Weights of a small transformer language model.
Size: 13 layers, 4 heads of 64.
Architecture: rotary positions, untied embeddings.
Training: a variant of Muon for these matrices, 4762 steps.
MLP neurons of a small language model. Each row is named by its layer, matrix (up: input weights; down: output weights) and neuron, and shows model dimensions 112-239. Each number is 128 + 32 x the weight over its row's rms, rounded and kept within 0 to 255. Numbers have three digits each.
After each neuron's rows, "fires on" lists the tokens most often at its 100 highest values on Wikipedia text that the model never trained on.

L6.up71:088097149131106119173110129162178106199112166180124143128114100115161093103152134155138126173087071170141064138138119106187124120145127179144087122097104185178129124133071144117106133129091139111135125182164090106107100111149105153179120138129124062096144200109127156122111061115106140126158157198082206114130083097104115159130202136109100146084130131021127104130152134164098068107087
L6.down71:097190153159095095153075110139101136121130087184098142088114160137101136168165108152136182123176080161136140094113120133095161102137069115106120219081123184133099119105128131149132144091109117162130145090097110106164149104128137103154117147149149142133128118096047157132110109158107113083100132148153111169150133214127126108108131155079104134186093123169117048172144140120154115090164
fires on: ":", " to", "ives", "ou", "ed to"

L5.up459:135167161159095184107124170137121145110100119113144159105160101104151118120149096186102124114137152148115171126155145180101082111215112124119148112111162074055124093155109129164071089040094120083150130127113143097115110176144121125153092125167174109123054109140107102153123216127138130145113095069153131149120135124147155188126111134131174083113145051161128145150161131113143112130112
L5.down459:136191092106124146071161112087190140092129128160100137201130123085122107122131163111145104068138113093133153135105138240181139123137162084106130082165168119156117132122110116183037066092130104081134148119136142139149020139135152120115157095133170132134116141154144093094111099164145165119150092138093103094140108125153121112151122156153170137156139091127159135129166111124150094129160
fires on: "st", "n", "od", "-St", "al", " kn"

L2.up425:161086097085130115123134148192133133129122077118110101106121192102098107168168071127141120109118123058093116089128116137107126090138083115131134126133082085177118111103095087127178127071141127117159160119125169160145178154185175107119204109094117136152121089155130101112162155121089140176184137123195130098170099125190199139140091132141105080148101113159141137132187144111152136146060
L2.down425:135095120069130090073114130156087182157105156120115126138082141093152090126137075086107106118106139115146140140111124127127139121116084167073128177138087148169096162088194091120197142093116169129167183137159176127105177109117130149134151096091149104198105093188140095094139127072111146202136102096138166082165120090134144121073074114139106144136107169157149124129142093128221125165125
fires on: " Be", " dr", " pri", " Te", " Dr"

L2.up256:079118052166192151113123104141183167140089099155103162135120151069154134098157122134101168138133112167178061130117049069129119066146101123139108128146109074131204086080135152155209178113154122129074101098179142173147119147111087191074168109096141144167109163141143155132147169121104105137100057075122131119143138112173130142136140106132125124123069101117170085142183160167096126101112
L2.down256:086101110125167140105168086118144147193156138135145092108116126086221078098157105105075128112134126099101037128101074105132123106153115088080131115125094091189160069108193143148190212174120127152092107123158157143135098122108097156112186094110143125165115107106092160128107131102093128120117110094116110091167148112150127161114185130154138143145107134135139184102165151164097110102145
fires on: " end", " re", " dec", " sugg", " pract", " appar"

L2.up450:141113122168140095141145119119135167119137164175166038147112151110134146174169106202111133147132083104127087129126130131173088077113185187160083121187112143091072107106117108197135063125181107175105107161118076151115108102083117152138172116088105140115123141082155129130117167128077119117117157149094153140131165115108162135204134156147130117123127147115077107144150110095082151089126
L2.down450:131147100120112148201197144104130157142154105203157084147154162118079105124104096120139128123100101087092134076102084088137170118135141138134139115118175189133076164116096166122171076128114107125166100100118075115108148099106160155145113134118134104127133188098158138044117148147074156111146125081116082085132132087172112131076142108117137152154119119079131111131119164114132121128131
fires on: " we", " you", "y", "ve", "ll", " ft "

L2.up241:162102157073129084099135106140158190201172128149111136145156157085112168082117079107152164084172145137145153107128136105100057129143130065131136112112102155119133161108097128108168168129094136079165159131106149087095084132121141132149116102102087110173131109109095121059153120116106155119169149157179085143107097113105158127097178103090115111150079125121157167103145209149151099157099
L2.down241:106181151125158106094225108078183132109109154107076099121105119183160111172117169141093101156109073101109161131116139187184130138108139169157169113140175137149106113113122136126118071114091097131141099146215157139121143096150148152084140177107143130126116144115126108207060191104203100141095142144077140143104133097096074103124231100120175136181181100142127156145071100088127197086089
fires on: " Company", "ers", " Luc", " League", "que", " Medal"

L4.up247:128122099092123153196168131188159124173089092135159181108131144096201124092087193144110128121119159130149113094112124140135135144092139127141136150107123126195084078151192101116156079140106122101172125072116178129113125145111113128106082157152099101088024087141113105092188098127136066105102151131139051139136053120096137086140074178094102163124079111156094099117124111184111125092153
L4.down247:156088156089091116101166135170126088157109095220123133096162116153118121115133188149163158115141152152090174139125164120124115151130171098149127138120143107154083089169139136056150155134105149150097137123088116135133164148097063136124107131068094136058060128163082125118092171076143137074084154112156084145164125107090133113192148144106084164101141131130089146142112167128110101127109
fires on: ":", "—", " –", "="

L2.up90:165143154156135145147118117080076088112121109102100080110134055172107115134110143141076107115136135157141124131131088126138060083098200174145124161105114102183149129141169123038162115070121118114072090107152179142146081181203141183097152146106130111092139125120160104187110120171143109131092091166158131149156089187162156180083130147138147116149128122134123086138088137149101097136135
L2.down90:106127123127171090140093128063113157087131074119113097099137115085140204089148149115186160145128094129117171104139132098183113096144179195093068129090089141178168067095154121133194143151129104096105073087168138125121141158112138185132094141116185107160205125100172125166064121170177101154169102108147169102139114140150144087064134103091141060136139146164165123147083138145157093147141
fires on: "\n", "at", "ol", " signed"

L2.up289:125153145149138165175135210088165159128083161093143119187143137146095086176091157094151154118175091140189152159154152124123098110077126106171153118153077104081176105183139130141054129131130137092118169135160109113106092100186141155092109141156179130123159106106184154178127168117179093105126080125189091183108119127128141105073138128172161099109067160072147145124141114113100121155155
L2.down289:164155152133089135145150132130161155132139158110180144145112132133147115042116117118147118143172110133177097192139180165104043165095158165129100126140101117102129081182101127172092152094156163090095139103156104102140120115124153132098095133119161098155127141102169144174194167139113098133156066110172100200117100137132134068104131143178171162053076156122167152149130108113140131191150
fires on: " St", "St", " Gr", "gr"

L2.up57:127082104111137140140100101138124120143173068084153143075099162087158118119121095151153187044141157139126097123130121067106097157132138052128130148152147104146118103112096108091151085083138121112146099100123140146073124206133152085115128127140147121088165115066210143133182090101135153094207143169181015209165047148089167172123137098145108105094109164144114174144123148166122164147150
L2.down57:172065124133126067108125183105091103174108118098116146098128085100200180120160105125152177142110111136049096141174068133108144153133155060165108082171123122132120111147130087122139155091147080133150167106105136202078067108131166105171158136122142131130112091105136128134193178117163161153137172166131136149147081175104115095058133158201175136084126172129174110139086122174170118137111
fires on: " un", " Qu", "Un", " qu", " Co."

L7.up367:146201078080136150096166103101090107154100146193118097098146112135136123151160140155101095092189130134101136120099121089141100105150156082119133131114112105108123115157117118162125177134120153171106094138164131178100188119107146135087129160074144173124081093149137030192134121136144180123153184168139173122113084122155143134120167141112097102113048123142145050155062123160104104208138
L7.down367:150177121164123140120070149161100122094132114138126127120117137118078178188145116150185120134150186126137093087132148084137174149153115138093147099073091137092150198121136096101132161145098155158140096179118128111133084118091148095156141087086130115080150126077109137126097096116163144085152139109169118090164155146121153081133116152104129104140130175166221074154091077137107117182195
fires on: " ", "in", " only", "ran", "For"

L7.up389:113097201197172106101127117145128151131131110133143155095109167077114143090161107163231151109127131159124124060166095139144093175129130133131095118180139100166155136120208137144117105075109101142141081194107155168189115111181141149167160128133102149169137108147151102089084125106117086127152125076146087177108062137166102125096136111066126092130120155128119117123154110129135157083114
L7.down389:143101128135184120096133121109093134130133109163187076189142142140104095110145097109097120113066108178180181156094125139103150120073132139168103151072107130147128222142175108081101166166065122125062119162110127066099135144139190076157114155131116140122100144122130112140135093135134160140103095121196090102134135091145148119155130145095095133091157132185149160103078119125096133167153
fires on: " for"

L2.up36:115135141141069090151154126105146178143085136159128132165086098168180156080126100136068097123094147114154147115145126221109010177143135108089169118116104143085167110104149200124120083138138134133155093154086106123138142128139133149113086120153124191039049098114121145080136132127131200137126117126144123148180126185145143139126129126130109133095136176126159166193153099168078173153148
L2.down36:072077117089107095105132165136143061133130121145109157100158103118125126165115123121135116135129199138102122121141070141127188131137203186136147082118090134133108117094096174082075145175067143137106128117092131115129118085108180102151145113100146101139173112139085161153110127159151104065139132080137149152164150150133156175105151185126086137133197107123129125115178186107164130142109
fires on: "^{", " km^{", "iqu", "lo", "go"

L4.up159:097156104137086181089118134155139125055183106163137087117136148122141151115115127087163156197185194148205124163135108101138111128130099119108121141128136120100138109111145198095078151201091163158121146114132123108159158062119106134134100123171122113120099098117122153113054125211122119143148106157137100150108101203102148156141103069164111116164102133134137085165110134128112113126094
L4.down159:090109110134128089091090117049174140166134134055164168102107168124112165079142133142114157104171188146178139126140147154115147106148058148119162158124168114122121093103048077118172133154112172169099156154068072119157105055156166119115159173084141112145115115140123103152128092135120133170067155161072127076149149209107119108144132114120103116097119090135113154101148128155075149163137
fires on: " ", "and", "il", "ac", "enn", "ap"

L2.up511:189170166132135128184138142123129186089076187146139092116126096119061145118139135131115143089085153128076140141111137172115138113082128176140181115123086144110092100103155128156104177121104151136113140110180106141115073172114190146149111125104129134155136130186077109149095122134151109120111092106097124123104099147094047182086114143160191153119183128124180134136074081120130123097116
L2.down511:097078135111137160168121098160092145063159093121122106164117157127107162071137205136169122093200169103079110086102104134132127064105176145188161145160111117132104164131130097108109147211087136103073111079152056124147108133189161085158165153119137127158126100145094133100143168147122149090150128156190129142085186077140106129167092100114120143110098165180127088122118184127139111151123
fires on: " took", " take", " taking", " and s", " takes"

L7.up224:104169142053135072061150147111150070113106194179175134127141162171226149108083110122104151133148102126103078118125153153099096154137083051163178130186116114168167091107144148101131112116172104111083157078139112129149179191137140137133108107160109100126115140141122108130101136106180143127155125130155126161128106122125124153093140144132146138162074140157090033101134158113051106126101
L7.down224:154160116139110129028162126088156145137185129195163121138147129123176101123095135120124137187186161134153050128165146071146124124125125135090161151168100135106126109114112062067093123118142140168092108131139116127186148046112138159115136116084147110088173148118116100137118189112134120107176150100118172126179188130148179165122178040176161158140126136110078063134147159087139067104101
fires on: "l", "il", " San", "al", "ol"

L2.up37:110079098110141108066143087145188109146066142120176115141126104131109180129097164186135117116083187082155171171104134123111096125120127078053146186098138149156119131183112132138105117131051189116125141118099150134114170135106154152114195125124101154103146076137114119200142092142156126129165071183158171201129043102146140137140155127088107103165114044103148141133101164135120127122092
L2.down37:102127039183148132160124161123171162140150120107146129134148129133078097090122178201106155141115152139137141168092176141151130140120061141115148153089083106107150212131076102096142100129109061126109083172118132165160086115089136082176193112144126092110130057032178110116074159107174117088132103098139123143140125122086175128143127117128129106157115057130121106067098136115141124095038
fires on: "1", " under the", " occas", " at the", " earn"

L6.up60:092112089087121061147139094132175119128165181146175125115140104106207145117104166140148112151108117106076030113113103179122134098091142130127128133133178129157171133163063138142193111124088182128115126142133107156074128107164111119132137111123074181162133101105089138078138096140131160144090121068146142162140134153168163139133160118119070164107138159145138127199135180138154129153117
L6.down60:106155097084113052178107125178088118158101169104127108120114041127181162138114168129154110117064124090153095133091202119107178099089170183103122159107151148099099106171095110161182103126096101130089135110089119137089125189092113085130181105147124158101080190147135114151037093204153121131122085102119142094138102108138158112156123170091166068080115143159132162135121089136136156100120
fires on: " as", "j", "ur", "t", "per", " As"